MLP neurons of a small language model. Each row is named by its layer, matrix (up: input weights; down: output weights) and neuron, and shows model dimensions 725-852. Each number is 500 + 25 x the weight over its row's rms, rounded and kept within 0 to 999. Numbers have three digits each.
A block is one neuron, or neurons of one layer that tend to fire together. Before each block is what it responds to, as a language model described it from the Wikipedia text at the highest values.

Description: Ordinal number suffixes
L3.up616:502499520487500499529483501507533497520494523484470521492423483517444501534523500478485527492482508487493519521497549500508512488481471533540526444467490475478482552504496506467516525515491477509514490528532553471480488465489485497516544507504463532522485496509449523519496488505497507516504515513526535494518545507537530482520544458513465526484523474475480520569484477514479523515497
L3.down616:503504523464459506511482523522516516477497463495500480483500515484500478518481482460487514539480490476452518452527480472540528463537494448520528497535478466499502470530479502528526520508522479552475463461531494509462503493497505486509540465490490444478505486481500476498449513544508510505477512561517511484458454527522501490492486488509511512536492511502478503519518521498512463496493
L3.up1456:521524529523479536531486475531494496474482544516464482517498510535535513543527490554509478481472504479515508513508480542502508500510478517478539506528496458542467527487514474505474501515510529522495462510455529468480485542477482531466517479518476457489490454529460471503471502539526504522539470492527528497499534533481486495487535507521524512510510479485491479539441478494501520554487
L3.down1456:552529483499518523522472493480484538519480511453507480463535469490514497488494470498511539449512507462480488469496468470479490483526518481496488480503490499511493507529484506522587526492456539507466493474488464484509464490497525503506531518506507487446479473479492481526436507470501492523493483487498496481492518513480505435503506472499485518524501498502490508509492520498502506522521
L3.up2999:525460487466489526512454536524483453602498479523481502533481544468495479439527517517511528494454480509527482525489495502491501491442467518529467472541485521524541478479495521526517501477496465506483481520480488491534524487451520477501483481468485490489519489495444543517483479538521506505471517454543489494536550503516467537505491473494538474540492455431490503542525517490510445530471
L3.down2999:510508518491488536503488545519505529503502480504476480482498503461489537524515524511491529527507555512476449506514463516470512459495457460496494497491535467514501473484497505506491474588502504534506495497476476520504476511511502516570523461487482521483515510499527477524462487543538519496467519453536480458517476494491539481509519495479512478482509461476482497486459492486503550548476
L3.up5236:513490482475481542509451508512531514531477492512491511548489531521467521503532505442486488525512499493508504523467518529518523539514483494561519492473529550516511531488526503546488464513461477497493478493501507529471535530485490529492520489473518557506504510483487510505502479514486497498494506535492465511538516504468516506515519549509465491566481518477501513516530509461507494492497
L3.down5236:486527558469490496457497528440543511499479494480485504509487515482502529497525482465502493554451510528508509444501448471501535505492527464511498545466442514519530505494494523482479496487501513506547482507490489475487510516517502489468519486510463489516475483526494539519472520504457512535522510490542547486496468512499470501492510510506541474554492493490536485546505516511498468485473

Description: Number-attached units and suffixes
L8.up3480:507479496496495477487467518482481475454526480492480485546501486513500498524506490535551529460535484484532503505494525534511524541495521456503550484485491534492467479491523485492527501482473569514498501519470515497465456505511502530481521495539499511500443522518455526498547527476515503553524472523483508488555500495535518496481508520511503467445524521471473506492493482502495492490486
L8.down3480:493482514463472513487481537537501525490470538488506507507473491466481536499498482481517509519541500486515496471492468518500492496488505481483488511462500489510462466502519451522451450475498543486512515494466523500535486471517494520486498504490516499519486530466478505498485513508501458500501508481531505508463514491492507488528470499479492497535505529478467462453510478513459499520502
L8.up4686:505507470548480513508475500464482493477467465515546520523528488497451501539513513490492499487495454517520518538496490567494478517513429510492517500467523568485504471508542498509550443543531495536541490501453505536527503517464472538541491518508499497518506503471477482528511521467552468496513486476471477552533508490516479517474486515493509525498492469504490524447510433540501487497540
L8.down4686:508501502501454530511494507466467459471481474489476506547500508484490529527461478531538489523479502507481476494482507484521518522471501443515522501481482532511487530475534514498511537516453524525478486539530537492501489441483506490470506501495518457501494492488484514509461486496522517525494508508478505488491499526536506491463493486493510500509490572497527494484483495488455509516508
L8.up4733:508501491516515509503493475492492477473533435503533524508503485504480486479561483491535486478521495451540512503485492538509501479491464501486512512496483520457511474511510501521511523507531500473516496521505477510513538500476508519489517497458523471546470493496481502561525514513514477533491473481492557501531468553502518529494503526518486484508514504522518522491523491474510489495474
L8.down4733:476481533521494500463487490507486528502497485474473525475484511499485549468516503506520492520530477488466479502480512516483482488439554452460455457495488502507495481437500462485530489484522532490537487481520503486497518511471501539463496466508424495518506482522480517456514505548517498492522504491513479545453497521508535538518503492481519483512474492480479579482490488524519498506507
L8.up5321:495506489518502497475455511519502481443514478476535501537493440511454470518510514551489550486504495473472505449501489485474500497466454495533512506552484521471494506526530502525501511466528512439524494484487518500542489510501489531510512473480459520522480480514491523520490514485489476508541520465459487482533513512483495513516516509531488492460503476504471498469474480527485528487526
L8.down5321:544499490514477517531515487555486512492474479495513537532524520466496565479463490534482487501525550495489500512460461498509508482467495460531488462494497483482519484427525479518504468496501535485523471484529556434555528500512486516498522509525518493523543439494506519482492522493532473499532530479518490543487514529473500509523510450498562498485515500483481510452516494501488494503536

Description: Final digit of years
L10.up925:517496513550508503466526521513497472454485481463520542510459505507515502523479518562513498478503472519459487494490503556479476500490494481434469533487514527510526475520517491513507494511511546490472537415467512511484455511472484490528506465530474551489508444511481494502528521499520488479546486509514467511488502487480500519488500504485510480509535490478495486450510500512512510518511
L10.down925:559553481514505543496506515505514506544475470496512538482477525480495506522494521504478495479527497507468496490491482574496470494505546507505522515516484487490509509462482498461498496529485500489511495461500479510524523505514481512530509566507519486473509470516486488522476525499494501532562465507493506547539460518456537498519491502547522485523513516538469470507483546515475458499454

Description: Nationality adjectives, name starts
L3.up488:500542497477521460502540495487521519511486495490481537477538516500516437499533505529504490504464517422496485528496528488506504494494451496540498466507509497513495487521496453489484512455487451568458484497465496499534534545478503480493448507442429514486519535495481510547478522500512511503482534549485430474496482504500484490507511478524531496470484489489493502511527484496510475494510
L3.down488:524506499530562468507501497498477494506461511497474497546458471477532489546498520477522513523513521445510489474491469506537480476534531477519496502455468516505496505514482473512494504507468490490524480504497519525449525532496487493521515492510497487491497497497532489534487471543511481501496534509501486496437478488455474456511474509483544520513527495489490502500506505501518462497474
L3.up1412:480453470525479508490527510506504462469519519470526528540472478503507524521499486509502555499516520493502505508524505493540498471481471551515512459514474511463456481511514507532501506457467441496480502506497499471460479487545519492445476466516476508490511494524494485445508508515460560502476484547503497491483489481474481443458524485499479524496559525480528484486480481529458484520462
L3.down1412:479500521533502463499501507510471495515473526506555469543541520437531459478550484471463527538488489477515486489506464500496511471495504506526466521501471492491513550491519511484515518482512525507519539505511538506518466517522563521514520493510525468514476477536492486483501511517497457492474509500506495551491507488524437503468538493510518475529462527526500470476524495509532513509485
L3.up4195:480515486455536481476530489484550520461528524465476515485525484489511528472534500494508492528478501449463531530505498511503503488506516451494509509465484496464521536434464492541462489551478525449507500523473519509497503469470516532538464528535532485474510512485471501504528531502493555525482537512539476492489507476459500479539511456560481491505489494485521485525520495501501521513505
L3.down4195:475495525519484496480522509503480498471472521489499496522507531509497486516527546494474521491511479495490472494502537562450519471506471523511546516457495545488520522547512498482492523505504509496521518481522514507496514497496496496502522480487525515498523499533503471486507517539468517527492508511553501517527467504483497516459493475508556541519506506514485539510520461462491496479476
L3.up4456:536496533498517465476540511521531535487537492522471494500486517506500489516503472516476503523487473491509471464491495480499510465504506497535533536476477475540468535472514461496485491497519492528506525543476489466500437538452468481524497483497516467443501513496463444477465503526481501508496538501481530535469456491486498514522518509540510477515515505466529525520526512520521493494470
L3.down4456:542537490511518519479463520507499486466507506473499522496474542507505506498502488528467486489486514469503447494491485530450490531515511451455508519500534515455474456482538480531472499489485509508481489483455529465482453483552479481475512528487513496486515486501519488517479494475518457468500472473454488508477522485551494455426475506480485518489518489492493545509503451498512463479490

Description: Mid-word subword pieces
L3.up966:528440488477513479478507535484466473479528455543486526527433529478438463520478492493499506551493471526459507473504510536544515486460510479545479508480495550507537538496512503466504470520490497512491494540508487489481474531464502492446497484472473485462481519524515501492489484493498538514511517484541453509472537532494498436451506525516512502502528477457503507488533530501490529455470
L3.down966:492464525505485508419463529477477486516541481456473472499546501487496464526485525469511487502517528475474500493471477606491501513461475507466534513497547500418476481508501562499543555482497514489558521506558524476481499502488487472554513489447461532467461493511523492551455515556479491495468502495522539457468474498520499502548500546501543517534504455526499496532493486516530478513515
L3.up3490:471469479495450459496491554504522487486486497493451541503511531432455466517516522495489486538553497500506498527520470500506486462470554476510520462452541486481514527453500505569536498508491499547526502514521488489490499498483487474503526521448488517540495492498525505526523537435510494483528516534498473477490476505516511473506515488525474503505519484485513514534523494482510508490503
L3.down3490:471505535478480490484493566515514446493492501466479483477483534540550554499492488453534499458523511483512463471499493446467492511522463485569496525517498495530460477515494479496489501509513491502522493528469489479467508449558501484491505506530512509518558505495470537503463498482490515527529516480536474538459482519546504518475469459485520520520520468529490489516464543492515468464494
L3.up3765:486490491487532500501474500438506469463473482504463474500447515494446505473476503483484512550495550502496465480501555492497514484499556519456466536510542471508534507501491472465508475504498498464532528487554499487513449527551495499466516484504477512489484547530511472564483538451526444518506484519475544464514513473509506486520488515501516508515523496465519521473516493503453502531475
L3.down3765:516437483490498464506511474483530516482456495502516461495504549520494518495451459513459488514509509511490494499445502469495472548515482479491494505528524494501499472522538483528485544463481448517504498478522495493490483501519475480522537490519469462478528518488551523521442449499505485487460467469487520518481477499497511499519503490495504482481479477460533468521519488506533486473502
L3.up4101:504513480473507492514499489528515487488556460482461500510438507491513516526521511450475500542541498520526495502480545468501504512495516500521522508515489509520508519507536521478499498457528472499517497487474525504537499503468527495516544489488495484463520491548512502515542519526523529500533477454502501525492469534544503457488484483496506514537497514469561494500523519507470497537495
L3.down4101:538498531475495505516467494492480495539503447506491456458492488480564511492526501511482526477509457535543526466480438542519455561478463501494505497527508482497534509504555504489510513518466473484528460515491497467511525493521487521490541497521512522512513476501506479510526437509497502517503483484522471471456458499526539474494514483504538493426507443502488493522501564498483543513497

Description: Section heading first words
L8.up74:539519519523506548525514485508506503499497519461517544539487541468501473537480473483511514432516501467527495472476518485515493496549519468465483505497525563481517473450535530531502479496520516504496512454509460466510527513503538485546423511546510502499487500484500498510503474549499499511438507484486512493473493441473504528485523527467501546525501512503515495491526506456484496570508
L8.down74:509483518448481530489501520490483485493508477506501508469433509496523503470488463490507532458480513452522502491520495498543484516500526531494472466509509523471503505481538517506485536482503441479503523494483494453514507505499524486482494505498523482473524533468529488518531458478497538490491460509457515477502482489506467531495508515511523523538489538488528497560516526473502495518527
L8.up712:528503466515513554494470515495484507548498511482509549539449515473514545485509488512483509440519512514517508484500521503516501467519517505468486493478544535455493468465532534573574504502526501514503487457504466481486512512482567484500442524487500484509505489493510547521505488554512484496438485506457524514496510480440500495529523524482533524505485514495538508509514471464478471542460
L8.down712:500499511457495540499501471518518493481507522487500540459485485502527489510488500504501526529499530448537489486532455480521513474540501502497477503483507493459487517513506531532505492433495427492497531473544531477531511485507490515488508497493555492503505501504528458508492506478502503519485499464491484457529503477509520534483515461476479500529543491507505489507493496500504506514516
L8.up3446:530481503495513535541482516512490528536450499500504543535482482498509535523522485529483523439493535479549448508492510487503493501522516490494464482484512537462536476500525499533505458483539501509504482463521496471504484479479533512503448513521504488489524560487541518491497474487522484466473479488479555482501501480518520512540517498480509525526485511477517484492534499489467524532498
L8.down3446:515533516480479524535505495476476503495504506470462504492458496431544504515467530501503546464529480466506486502535490504478522487505549492493503467499502524509533472522538550511474499491491472520492479464507469465499487526496508541505447497492471518473491512482514478506549466504502554514473507483514501519550510525511498500520527483503483530505515468472529475486480555499497469505487
L8.up3822:484473503509502502540509484505503515521497489537530545519532477536517467532513488517490534482517490530514481531490431480510488514495522497526483492536556517521486484497485535533544502502496524484514515526539508449500510512470483453502481514537483494550568554481483516503496489528499473447508425495506523504479496515538470532545534516450532466473494507485520447473507510512484506530511
L8.down3822:524534513470542500484486490494497480496496510502470498504491483448527442532534559491495538514523519525528518540489464480506494464495534495487516481477498490472527534517506574492459464492468504537529523474522505485494488500493513521537509505569467549496448496492491489483502490583483542508531506537522487514521490478492507482462465515476504502454514463485499489503495500527538519453500

Description: Geographic/institutional name parts
L8.up1287:475464476481537494563489503522532504512455462546507506514504504495474489545519500535494507496552510510468541483502499489473477486555510500479476486487496497485473495484544540492543507507508505519517500532454515507519521466471507468490504516524525485538490486470510496502541466507495542510506462512501525423485518482475506467515495473461508477536518505507510482511449501507487495542481
L8.down1287:432507505485494455449504489498578490489504497505496456482500480507481516531476506514489530527501548534490468484498461531467513463518521503528550527485542533491478555510491502513443472546500513460507502455521495487528460469507449508489495511519501447504485473517496477506520519483494524536501489494491462482489497477490521510487468515486477484515490514503521502471509503505530437486507
L8.up1613:531501500488470488474497477552514468491484488528477484514514514511477510488469495523516516529550487524479502471478481487463494498529447535521533537503570496494540489491538469583535498524515501533523551544515470477523501483486491488530506505495507516508498525535471508515509466539509519530509545505489497526499497505489513504495442488498514494525498500509527494523465476428493495477484
L8.down1613:486551505518536504502491510477544516507523527481540511514493505498437557527434466478473502486497477489516504500545530492469476555510535455499518504463485468513470502489504481454513492457509455507512481499527500501493467478524527544512527485513500469496518500458540532519519531501510496506461525480446515501515510519519482492493491453489502465452470519496469450503500509511504495480517
L8.up2962:476494512507499534500541557512486495499522510522459513517504514551488532454518495482558547504506487554485481537489459535527479476528511503480490484470540508501517482517503487533534518479515492526523515485498501472517473507503487503519484513437523519489493473473466497501500498524526487534550474572505498515487505524486507509528497538466500537514508530518536503533517484500532478517556
L8.down2962:500472531481482532510514493486481512498463496457517503534473548475487423514452509544438502468512460516500475495519491495492482432495490480462498547494517526504512509523532478512522510503502478476469513485535492516500519477513524492504510467507511535496497563487558511564488505519505476487478504514499497530488518517546491488462480549514492491485475544507502481542499540495511470520474
L8.up3111:493510520500503476474509527495477528494495543499501504530496502524490480498495505528541538499511457488437494497462443517462501453509454492487544509481516501530509490477541514555531511482567538526515535525497508474529522513504550451452506529521542510531514490489483549478522494478514510490524491556456505460483514463458449496530443507483497551529480498540482478509548512483474513507519
L8.down3111:462562508490530494513502471496530511494488496485480492472510525486456525485487491519449498499484513485530507468449477537499524525462465455500524506494484465479431501493519495509485509535482463474500463484448504515478511483479477543516551498499487482479480523523515484533516523448446484476500462501460541510514507500521475490490529447541511465449474482514507505513490520475493490500468

Description: Year final digit
L8.up1373:453478525518484544479504534526526478459505495477474497539514513496481496492490497504501545496536488523515492497504510529482476536491479515552481502514527544524503493469512499524491464516520530475494496505493471503491487488532506490491458492477479517478482482475472490539481510483480468530505484515478481500492480478534478542513458514526437537512515460504518527485490525529474479496516
L8.down1373:522533508520515523531486508475502524508504518524550497493505511494539513492461486486509523520465492524524467513583522489516510510484511494476492491465493502485515504455525471538541459545558488551484498499509464510522495515502486551525474468493499511498508525521502520517521531499443510512476519481492486538464510481495503495476456500491422502520496514510509475456498479503525484477483
L8.up2733:514492514507462520530496493513534495547479485507444501495530474476523521519455513500542488525530518492479472496499477534502466476477522488487477487494540521505489497492526491528514509476493525515509499449515493442482488517485518471503545495503506501534498495502469497504451500532523458505540484509508482473519503513525473520478534504469512529517553506482521515495531510529500413510458
L8.down2733:523470454515513481516554499496535477477476549509517565472517517519469534472515526529516503514448516489523482480501528476510541518477504476563480467499521456493509531512469529536461508510512464537536543480518482498524518501465564516542495476483473505470506502468509488531498471487476537529479494464489491507456531478494551498488426554473539518555459508486527484516524511498511481480563
L8.up4856:492506496511517505461473525513536463457464509515452464495511480496481515503496463450494468491464511500496506529513493490472468487466478500489504503504542540533499520521521485513496476511528538480523472481504517513498508477499551500524476517504488504460552544489486499482422524526505501497498474524491518514491468499479503527485505530501492550530523510491534514517549509505477478506477
L8.down4856:477534466522477525512492531523533485479516529489468502505504523481462524477491455523509469466521477505547464508506494481485510525464510515521485483478489512485503472469497530470507470521532510508489491520522462528488527486479544516535527503518514492484555472524485458530532466491492512496466538498498470528495512473481510487484498514443443559469453530514536459515524510554524461489529
L8.up5285:470457511502504499522475515499485506504453517520466479516530512521520434435503504429509481521521533544519503519511467546470497523482504513501499503505480518508512495491490532494518493515490531476523508478491507489535460503502504455528465498515472504479550540490511479444507507502518516515529464467519489471497466519500499553559502535507495523484489480477537494527560510504482500496497
L8.down5285:512487518515474483493524505452505512511522467505499503507527467513511496446539502507442529485502587508515481515469506514476451567506477507472487551537495530469492436516545506465514514497547514484495449502466513509514506530522499508501497497511535545532513495494491439487536526517503478480502483520509468494495490462443492490511475490522453518461489519492544519495474501514477469475508

Description: Mid-word pieces before a predictable ending
L10.up1401:515488465520466454491489437534471487516507456533566472511494492526506424531463527534505498506500482516473459493498520540500475511508473520482538540517508493483516488451570557477524479492538489527499479529499507495498510531487524510546424497525503511491500546485437512498561534505487464503492470494507487496530494516488531498478484473465506515454509510471468491495456476504485538498551
L10.down1401:474503503490516485466488536497511550511459460508456501491518457500524531545543537469516498523492494517502475515482474479506482502488487467473520513488510468508515454467455525509499504496477481496493482518505532534506492521511499509512482541497502479520498565494538465470486508460486516489515550522532518507512505518491479511557479469464473526514468566473463498496495500501479471490509

Description: Second piece of word
L8.up1679:487454501478470488519526453536507519506541441518555525523514468501493527496498470488523488493530509528462493487498505488474456435516468516486480524479488476469478516464499520544528506508510514548541520519505437528487509482495521498475482542490480494477509537450520493501509541469534498520512470484475531492515500487507487490502467534474525551490467515520534522489505496514523485530532
L8.down1679:476514490494501522494504481500505532508505523558495492504466481544525525426488473510483479465525485476521505488542499474498457486486501520541505468473508508515480518470465547473553500557498501500486512486500517467506508514482511497532496503524466524522504478502538489492474505452498504490483519486494467512477438443524473506516512474521484533525466477535514459489514536491516544495498
L8.up3275:502481461472462503495514485519542475484520490504515504492512478505505458529501512467548518466528536491493483464502511536464511487516468518537496520468487517492486536432481502539531497536508478540574531492542521484518543501518484453481485494518535484473486531477502471482519456504510486484494485491460538482531486516492486508474487495470468516543501519481519531476521468550485450504473
L8.down3275:526532480498487500528490505509505520531486479482497487457534512452492535421496439523481470460516502442547516472503480448504455526538486490525522493501477524536505540455448561473520520552480524532465532510507498501541495541476462488518482538470479438505494516503519471480508494515432505499470531507504507465533508526440497503497543500499495457500526516505551511476486504451518464493494
L8.up3279:510552488511515476542488471471507466497513472501540529540487486512496490538502489463481516485539518506506516475473523548489468493506507493477466501510515485466492539443487475562485495478497488514551522485552495480486531515510526511475470452513548491508498486515472507482504483566524514503504497497476485509531520533492521468465487500474547477520503492487523470489494513482474449519489
L8.down3279:519517474479478474524519517494502510504477470512493453514550526476503507479448512524557508529498465503487508496529480497476532547526489508484530508442486455519475477480493533441493481512542507512480481495495550457494500480518471499480514478475478501503513510503548465489497451484511474501506504472450478505508479504482499564495485508485483493503516507496530530466499516449487502471503
L8.up3658:489465508470468461497467484482522486492513464504511491481525465525515519486509511506528493454499486495468494506425491497487467486494467528529502480486509538528495524460498543503487512512533538552498511511510506521510500501525512498502517515484487496488483532525487510478546490473573539497548486512526527474499479516490448495524470546547476477516489495484514466473507479517498483487539
L8.down3658:498520516506473503465535482539473483549519512515488459528512499507498475469495453499472466499474507486527545462533488462481426505501519524558511494509507542471483520471480465481526520563463492523501557493480503508497509508466490506502489533490494507544458467508520514503509469470479520518526530466506514449458497531508481505500480456512480492506523525490502504497481506503523500516508

Description: Ordinal suffixes before names
L10.up2606:483520510518489493485471495500498491472469498489532499529532493522505535495500522531505502503465453478469544449507498501518526482457503481492495457489508541514538511538488507507477477548500509449509493497517509496517523530473522515466526489451471504492482527526486516483499527509491526480500483442472508519484527489544524503517488519498528462504532504525505456498519471537484461542495
L10.down2606:497449498485480495483500507524506486518522523513523497500556459501470546514496512487509528535474476519484483554490530508575517522498495505490510508499496505486484542531484474503482515496508525489499488509513511548510490490503493518484523483486486501472485477493501525508562517542504469519498509538498465537498487473527500480497500490492525472532483486484525493524537557484510503539504

Description: Small counts and ordinals
L10.up1610:509487528492527515478499500536488474496472482533527535530514500450484497507488512501530500566484508465506473473496500495466488485515511543485522451502519527478451488497452481506513445487520504497525490519550479535511482459508443530523467500511499477490450492511516469529498517512497515565503530500511515501525481535487467495507513494491505485542539474534490540523466468519497526507459
L10.down1610:526537514471508488494489538495495475497488475510485456507526516506505499538496498524511472509477520527505527485479465458560509482484506461514463486534529478518468509529503494507487495484478502481501506516500469473469447509476527529486487503474501519474524506500502506496467558482468428498494496480535457527461519509506528527476496478507462497522481503509520478474506498478483425482523

Description: Final digit of years
L3.up353:468529502489497503496480520529516516519446515510513443530493500559505505507480515501482495526452521480497546494540433537534507506507487523529528487519469528462519483469500504524489496484495509504533532491515524496517479520470502509490506512514501480530515482506501499466503502485539506490495474464509463503488495474490489479550530470459535546472523491456505468539463518483472478517542
L3.down353:498528486493484496536503508563485488492504521538513509495535484508505429498462508524501522515520507488502474493466455487516501514520547515539530449476496503486530503479522506518484490523546557515499487553540500525493527549513494543556517516493481545504507480555475519475545511480497476475485480492514500499505497470495461484492525497524480490509554534535520531496508480496508471438510
L3.up2380:507480517490498529485502508472537491508544451494466477534491492457509497451504493463493494506494513535454480509527473499531501516505517531505510512480490490476533508494514514572482490451478527500487452506522471500511503526559513507496471449511487462468502481514515468479494500479485457526483465529473457525462548506507547526526526487488547513452540512478506520517500496496503541501484
L3.down2380:494486485490510459507505498472535480482500483478530495491528498482508494480447490505494502546491486513471497509445489523470481551493504456447521511512530491473503554499529503490489520506515502475521507521511472492569545527524515509503519501498476474464547538508486494533479520495507488497524502492517478503491464540452510518491513538521518493498523485467482478549478475477496474509525
L3.up4013:534484496499511502469543467488531523476459482508509497515484494519487485451528504445506521551467503498505474541478497478565494470520497467526485512473525513511499468506461508515485518532489521468514444467424482536520467503481477508517559507455480499475530494459481472505476513497515472458526503482526498482485497510521496503451488432503538516454478539468519530494478474446477470510533
L3.down4013:500513462500481517495495512504501516506499480524464448420565493487515476471489509479489503463493488483483520487523476473504488454503481485488520506502582498534471492480486515488542526527487513512465560482502511507511528531515479485533495507468489476438504527497484499495479481475496505479493508458502525492478502524489493481480463544539473505492486484500474496517498487470484502543521
L3.up5085:497501485488499497520453501532474487519528487492528488489532490451502505488550503519515511541508469508461531539514491506505512475523490563521515482432500520474535451494522496493467520474538496499547503509520457464484425449501531520464521502491499499509497501502506510489558508494483511517470522515522552493498523508490569488508529501506554472504523507504507500547538467467465523489505
L3.down5085:506516462514487486461503510525498452481460497521504481510513503462472472489532522477473488524505490489499483559483508506516509519454486489537526475490471488447498537488503503514496494496479538501520497483512510499477517514488527487488523498479511531501508521521485519496463517470499480561482541466512550452503525485495534494533548490524507525532501505547449492480503446462535494487482

Description: Segment-initial word pieces
L3.up959:509501516475503494494508499493509523526505445481518473507477535518471456535547502524490478513492518498537530475515518478491499472460496494504492502497462517549530506500495493517530505474520466481549504515473474505555492511481464480513484494476517468521531450488499503472505516506555520537530487469489527475515522462481484473478523519485501467508469494495510469530533497476468462532500
L3.down959:485511517488494517492494478488530507524521503493483506535488468463483446468550495503503528494495480517487493505502519481504514542517522458501508551492508510475486490505460509515478452466507485478525489487488465466503472464474495517496465513499524505508519539495498503523505514495482467484525471492491514570491502479492581474494492489533497554523509527506513536514513513499495468504453
L3.up3555:507487483472465519475481520503524463475488460540503490516469504500530447532512517499475527494518425533487488478509518526513494472457507496506516470486517528551519490480499495569484476485515541496488510549503498471490477501466517503529507483533512501544513559458480505495531515499495525507500512471522471538519522526464488500461498498479578532489497488453531547484449493501505481518521
L3.down3555:498458499456492480471483500494543471461530501491507475472500530419514472492424497428517486470488467520492525517483491519472519522429510492546488486557522483535517526474512553479491515483524525524550502519511545511541507496492493481515484511506518468501500512499482521514498541534444474475498490498477512492495470499536531478474479527507478484483487504552500451478503535494541510510478
L3.up5080:460483523527485528494505523508514497511484483495521468471527519510519453524470501508497513512476519490488546522515512453476515496536502526484475472495472504489508502527466465527531517510500501504498483508509544485462507500513487492439496501488497507456508534517485543510525526484504476516469525513536517484495502454521532562560503484501512547537509536456469493471469526500524561502524
L3.down5080:553535490517478489494516515534494510498510505475523506524469470511497498482492528471497548511501511446500536487486488462554478469547524448528525509500486466498517508517507515501513480525488537543530505473464496518497506499451542536497528518525513487513488475487505503435487506524460504523506470529453487462464475496486462488501454509483512512501526496523485503446470512522478508544506
L3.up5195:514476442501498471501473490537494496520489503529517484529513493483549500506507486482520458482466451496505508495504483527501500507476486491458471492470480486494516494494493462504486498531532490475501515515470505503459488497446490449499506479464512477514480520531465507520481497472561534532459505493499528471521477468449504530484500494532542506477484481504525475503497468531517528487522
L3.down5195:519509514539481465517463525502526485490507563493466458509487498497505528522454485493497503532473512521513505483506523505436488520494501471558496537505514527511495530490495496507527514570547476499503511491502456522514485491482506528510498495521524549478517511456532490459472505555517476506522496481517484505521468516515482487520483510526513537487499489495462473478500453510465520511473